{
  "num_attention_heads": 6,
  "tie_word_embeddings": true,
  "extras": ["capped logits"],
  "init_std_o": 0.0335,
  "warmup_steps": 200,
  "decay_fraction": 1.0,
  "final_lr_fraction": 0.0,
  "batch_tokens": [65536, 131072, 196608],
  "doc_mask": true,
  "train_tokens": 785600000
}
MLP neurons of a small language model. Each row is named by its layer, matrix (down: output weights) and neuron, and shows model dimensions 112-207. Each number is 500 + 50 x the weight over its row's rms, rounded and kept within 0 to 999. Numbers have three digits each.
After each neuron's rows, "fires before" lists the tokens most often just after its 100 highest values on Wikipedia text that the model never trained on. A number after a token or word is its count.

L4.down470:521494476506473554483545563536547475552583457463411456480512488496550516476450529485569523408455477521456506512483496476452535595482570428556389544374485592515538472451530437453443503511513527468504413505520412502522429609491533540422525579522448620449525497435524572554490459465445498571
fires before: "," 28, "." 15, "s" 9, " and" 7, "\n" 5, " II" 4

L5.down795:608510459477465566451559512489482504441465504420571462460467601484478483509567483461428510516468489446504542437516505544527527516464549441498525508452493481481438539418431439573470472499477446490468480458506469550502533436585666560478552498536479594546436584486431394463514493462584458477
fires before: "s" 33, "ure" 8, "ic" 5, "," 4, "ball" 4, "u" 4

L5.down75:520555525506499445496493507494531523501498474547516539587544494419581544405514538505403509397432395394520510450487494521532539543521426482541460449412524454538492475457533575530524541518533520484480538514537500450479479470487514483487501518416528517425399442460490453501476475558558489397
fires before: "\n" 70, "|" 18

L5.down5:562576481580453520415407516480527521542531424517441591539413480549501539425383454564527464554446481527512534521534547452517634472580556554572480461427520433494552540539481497526513449466473464510535483520620439429467454443508475451479476422468550632505434484590431517577493471523496606438
fires before: " of" 23, "." 12, " and" 12, " in" 5, "," 5, " " 5

L4.down714:549448547515501547446463521524482515500539424546540432422472540541559546587525510511520379490493569585500497563557497521448538418484512544511474459508539504415473477427383440465592536451455481467506498546456571466571527542428509474443470513493461450497513475477571448429491481471487523548
fires before: " |" 25, " the" 11, "%" 8, "." 7, "w" 7, ":" 6

L4.down435:533546433510433467511591499547465429471559577563526469506517500500431461519447466596447538459485457532403429462502397553544560546487533491475465432450488501505474522513431496430452490504478484487567394608423565492485517590414487494424445521501482397459560577480503550474519515531557574592
fires before: " |" 25, "ing" 8, " of" 7, ":" 6, "s" 5, "–20" 5

L5.down39:512483428530495463497460523515493603580487540482478510521505449546520488520614615449404500407466488393501520487575548443573456568523481503453519497498497432488583535517497497471492451487569481489518416416516504415578611459449502509513553466432404501545432539437451422526493553436527474499
fires before: "|" 42, "y" 6, "ard" 4, "|---|---|" 4, "s" 4

L7.down1027:452566538565570503558514431519379502487544480481561469440479486447567516510485510492461488463639470565618494569522477495445594434548482496559459505438420511483545427449545533508494506550471516444477568476565512498442516567570604533459485512544509532424564460522544471469453496489423532421
fires before: "\n" 52, "A" 5, "R" 4, "U" 4

L5.down653:518511465490477492574536482505549540508493509516516442512483551459427456510498532503444522577467488529477584600532503446465564548480492420541506479470535454537493516516424469501444563478544526502436524429535614487570442519383471562522517552499490530437453501516498502444545556493488569588
fires before: "ro" 36, "ri" 16, "o" 12, "ov" 4

L5.down1113:562492501440442472428511510459480448508442520485458511459443535504489518626531522504523489516522508454551495505560550443572519534531458448410494608591429497410585528484518429484486469461549468518505465522396549451454548499542442502562476527521432559435500441440489523494610499480519379506
fires before: " |" 40, "'" 25, ";" 7, "." 5

L4.down743:529414500534526558547495609487500499519482508467494497580483541553356475452490545522479583585495508436499443415544459556420462455557501471497519541473511483434515462567530424451503520501495392513500495491521525549441476450519591529433460483513429477453531501476490529416527516560583521479
fires before: " |" 28, "." 13, "," 5, ")" 5, "°" 4

L4.down79:502515449510494553454559536451506500474502467511489445556464554498478452484574499560507549569454429499563557473507380566560531501561522467479538438487438440543521492512487569504555477496467483479541602421558504456486470513468523440516578515577577565486537474467599510483518452429500521459
fires before: " a" 32, "s" 15, " an" 10, "d" 8, " the" 5, "ed" 4

L5.down524:563518529483543555455449445445492602576561479433490410414483492412479512496524349627454490421405506579559513552489469546467493541508546519470489486512562494573558494487469468519546404490484433500472546540443439569504488489542564516450455544509564497523457446549460520517515470409400514460
fires before: "\n" 71

L4.down175:508456441502487592420497559487479447528500463581604583582570524491469618527582504503506492473579563464464495462431558490521505576559464485458532398485462491546461529535514450606504441500482499495506635473541495469470522533542534434494490475529535555515538515450561479566520495462495441510
fires before: "ing" 16, "al" 16, "ed" 11, "ally" 6, "p" 5

L7.down673:482584590583569546543388430541479484438546496513432497531486510507427353470424465502503545525454486531541569482512515504534443600474565486483563568551587514560546520491437483554470520454543532512494599602498576503506498520504492570531546455521520538522524516490507571383554414472477523579
fires before: " |" 96

L7.down246:506475466461401504486373481565467489521550497474451518443490456538496462500547448488523492485477506502558481574480547498463523505472475618568468547477514557547622474454526494515565545511464364461511492536584518472590530497475605478527573445520502461476513530534422448527458404510411547437
fires before: "\n" 100

L7.down167:540457528405546405427464410483471449564466474507402416481411503526444556478506533571415406498395514537497461592595442501565427536469575462518494567570540567509478500449500436469429475464459504530556413453524514576532571484553576446536457406554469578537502630543555481482525502481467522438
fires before: "\n" 58, "re" 4, "am" 4

L7.down910:359532560498439438501424521528481501508490513496504632517501527418491517457396435457518501561527581398570419497536510441591430460529514574488489495624449514513526574520557478533530494424527507541508481523463600490533462484516464515549485488438554434497439455554452539449474330515492533499
fires before: "s" 78, "es" 4

L7.down903:463490467557406460502544475483443462405490439514452566443540430520489537498637565534507552542534480586489451440391548513480356489507475508498438520534468429567431573486522483421647515564509522496496488456474522471470444462427539433510544474590543512522518508591519481486543535528473457433
fires before: "ed" 21, "ing" 13, "ion" 7, "s" 6, "e" 5, "ly" 4

L4.down605:533470459496501549482463451485516478553530432501588477472503427488457455489488521508524471447453385482469496482509479561501519539472468590479504547558548467465456474499373587448525526513438559523492585448514419480465588482509534464445499498480534572580436517457502414527612409472447499496
fires before: "\n" 27, "ar" 10, "ing" 8, "|" 5, "y" 5, "n" 5

L7.down867:431505595534499481497516450533505537459460472509500474456513407463586528568610481475508489526599550504520569457550562466541463486468471559541547573509479593493542490495503474464430449542434463477558493518501433581519472519586492568475550494516540505476485527466480459508489485529489477468
fires before: "\n" 27, "|" 11, "y" 7, "-" 7, "s" 4

L5.down1018:576593535522429510494536447540442569517497499553488455531501509529533514484450501611520491512532482477534539518491538535526468439573461489479539461388539483449460525530509431543583407488433512520631520492548550455454510569496520491570474504490480475448494512454404509445474512453531527533
fires before: "==" 16, "The" 10, "A" 10, "|" 7, "===" 6, "In" 5

L7.down972:511492508452446515506418449486594569544536447406439504500497466502504611477436478482504469558546516529548485499391482537458481516558452540392503633448520500490578461402567416521541474526504489495465505552491530489422426436462514538525533504461560567457462511499453453628472454541427511531
fires before: "|" 29, "\n" 26, "-" 18

L7.down72:476605476543463486500619526450429556476541512477477500552494443501470537329496506478403531462530476458560468539507477427408487509530518513480493535485457440488484483437521453478478488504404559530474471337455543498542485542476504512595427472540531576498571498589485505615500527451582484469
fires before: "er" 30, "ro" 25, "re" 15, "ra" 8, "ri" 8, "ry" 4

L4.down974:490526505534500421500481487498498530467508566416516457484455458475524530486484556388540528535464420520496544460474481414477505486564458525417462525533488526549447506495496491511445459442424478612530444550556502506471486518446553529462435527459511513513475513373531476448558508517544493501
fires before: "|" 43, " the" 14, "\n" 6

L7.down713:556512508471428513466528529511509535507457524506454437421574528496508468529481496493557509451446495442434531505526581430514455374408543520486508442455523520601527469498451515505589448458463467524497598469462467443535536467483477516497551467575411585475607438559506545519484526456497496481
fires before: "|" 68, "l" 5

L7.down571:486543500493502548498486540449484492535528440540516456480570574476483470536450580522524499508558602535454464471572522484552476584559483532619461555533522409564437574425497412441490378470517507562429561470435433437518538482538479525450448494415426533441509540491514470441507451525460526507
fires before: "\n" 52, "," 21, " (" 6, " 3" 4

L4.down1120:573527548499480540457575534475484497553480522469462493510544599407489538364442468475433564451427529488434555433458461430520586454468544539562520484510573454529531474477423512543385614451484515503429502527487459488529410523503440536533413453445444528464505565457512493437491440491442486540
fires before: "\n" 84, " |" 9

L5.down433:440449542535409538507506481396524462550498448441476552419476473476562560535582455524428511513564528615501490503499455485532549564511492508539546507460509506519562528463445496511464437464483564538399505544495499423531515521538430564435495561581473483442493359583470518446566481511561475529
fires before: "s" 23, "ct" 18, "n" 6, "g" 4

L7.down415:531511477480471441509462491512519545469499411408439630485480530551520499445521474531535540509515532445572511512435485520546539419491572508573461507578537499499405444487537530607483396525517482478551401449449543565551520429491495598470455442555446590546490496461496570493636433522511486479
fires before: "\n" 71, "-" 11

L7.down377:479486469532521520426482598442501573533541528403439477494491512514548564488483525483479461561444485471575527494469468519440527502451538455536556546535537503527538492560484524496441450566557486480498390566600498462492591419598478536421459493555539539531502480453465466517529431591544531506
fires before: "\n" 43, "|" 12, "-" 6, "om" 4

L4.down929:478503540514483458565494498433479624467470605449467524540499525474515469503416508489502517483509588561455485489458514441510485462442491494561554471463517584464557510475511558503480456503523378589515471406506471543508442508537491586530504558482533515434471406511409446394458566508505518493
fires before: "s" 30, "ian" 9, " the" 7, " a" 7, " of" 6

L5.down1004:447545445462458616434517546526490635542428503546521539410455559545479524542457496499504547502539458521473421509473474547530490447561415505503495380551559474437513578444546534448389466452436550486540430569507458562428435542560449466561543502541573481495574488549430493516551491496523487580
fires before: "g" 17, "al" 11, "ed" 10, "e" 8, "ing" 7

L5.down513:484526527544513440466410573591505411485540501531552426446518498494521574531496466556495538492463534542461459449570545496472444493441602499479483500476556539511472507474542614554563582603467547523453505427466538547497545466462546486483538503482459501466656599526527439470471519535492479525
fires before: "\n" 99

L4.down1086:498452460567577512536518351490424453417460538479557508447484502555469546498475478448488444540498507471624398486517415499548449453409478497454445585459508452481498598491524548524489474497514471481548506548482507502421504476590483486465598492461509517593511547534420542511384492451483491482
fires before: "it" 22, "age" 14, "man" 6, "ard" 6, "cle" 5

L7.down516:496491484424512540426500518506510535535525467563467465432514427465474533484547564531497519507580528575489500485507499516563467511504561459557475487578505417554557427476532471534524510509482438428504430432599498552552439402444543563414490432424425436566434512650519493502440469545533490460
fires before: "\n" 27, "|" 25, "-" 13

L5.down854:477458546448377640477478525417520586484454419425567503476404477473453482533592461593431493501552529448558502447509497459516462418594464536463536481489549476470571649518586449457485458434465494501480558469510528492497490468526482492443590487541573484473451482503520514490491460503520407412
fires before: "ment" 30, "ct" 16, "s" 5, "or" 4, "d" 4

L5.down330:491430529435537529503433471545440501524504479606546470561428523398641515458479475463424467497507484481503491517482509521431510472523544536490539505439448508478582460487546432463521455480547471458518504630486575395461434458547561519525393570519511532553566506481492538485521544533547500512
fires before: " |" 39, "A" 6, ";" 5, "al" 4

L5.down661:561484440522409474474526446500483436547520475498501458471483484614492531461435431470470520497510512498490569554682447490556493509546611487575563517551513505482518482510454458389453480517468534474512494471460425446492422508549543551573474468476404454463510545467539594470510590373579516483
fires before: " |" 27, "." 10, "i" 9, "et" 6, "it" 5, "k" 5

L7.down897:574528494546433434449530548479524511513442474479437482472492476511433489482601498509555504536505446473442479554491565469533636443491474506510571475501586555566471443451553538504478452427486413598532459574532421548421426448498531504425558406494434570386525522460540580528515441471424454529
fires before: "\n" 81

L5.down158:488498420538492570450402524493531525515490609505435453595506470535533528545487472457511439512557548467577543497483511560541473538584462541416496557451491541503461510503541433579495518417468503417493489524534575471482452463517480500517451525513438578519507402518534542444481442442490506495
fires before: " |" 50, "%" 9, "s" 8

L4.down766:366497460497474560508501506558448483559497485566552377578537459494404508502470594454517447580449445432594486559468516522565478560484486538433519484528466472511550424498449501527406463474480466542534530508427524486547478519516487485410477447573509488481532502498565570372443466479555525437
fires before: "|" 60, "\n" 21, "s" 4, " |" 4

L5.down944:458411480569481555507494414391558454561531492560508488511449536441621503650381512510550636454560562524488480542539534490522545496500456477406526460518452491476508557462486459538500516527544534566528456513491485452557510446442561495420549493456595499499469528481517450520510560515467518530
fires before: "au" 13, "our" 10, "is" 9, "ni" 7, "ie" 7, "in" 6

L7.down762:434541511501453438476444531444446597496513562526492526469429463480504470434461517488598512580513542588538472454540548429566496522429555550506540519517487469497529471505425473464489493388606495462465569522502503484533590415520479497642451542608463514443529532595454602548581453429460524522
fires before: " and" 48, "," 24, " " 4

L5.down576:460491520456423522485538501530471524484509556449429433429440487481469403484501540531459494577543502576537499582437486515555508529620439454527564502622498550541564421470462510522432475497466499556474524535426439465425515472462501502504485581514459457537512395542501549550497509476538546491
fires before: "ed" 45, "ing" 15, "s" 13, "if" 4, "ted" 4

L5.down902:494522511513513508511497524577565462528565540561486523546510452515468633451531441580521538492478420446574424522566456532520500527596463548566435533498558575525469485470481503523543568550499364560524500449593497534481437564485502508586433517463577491534407535500417476461453498537409455632
fires before: "-" 25, "---|---|---|---|" 23, "\n" 18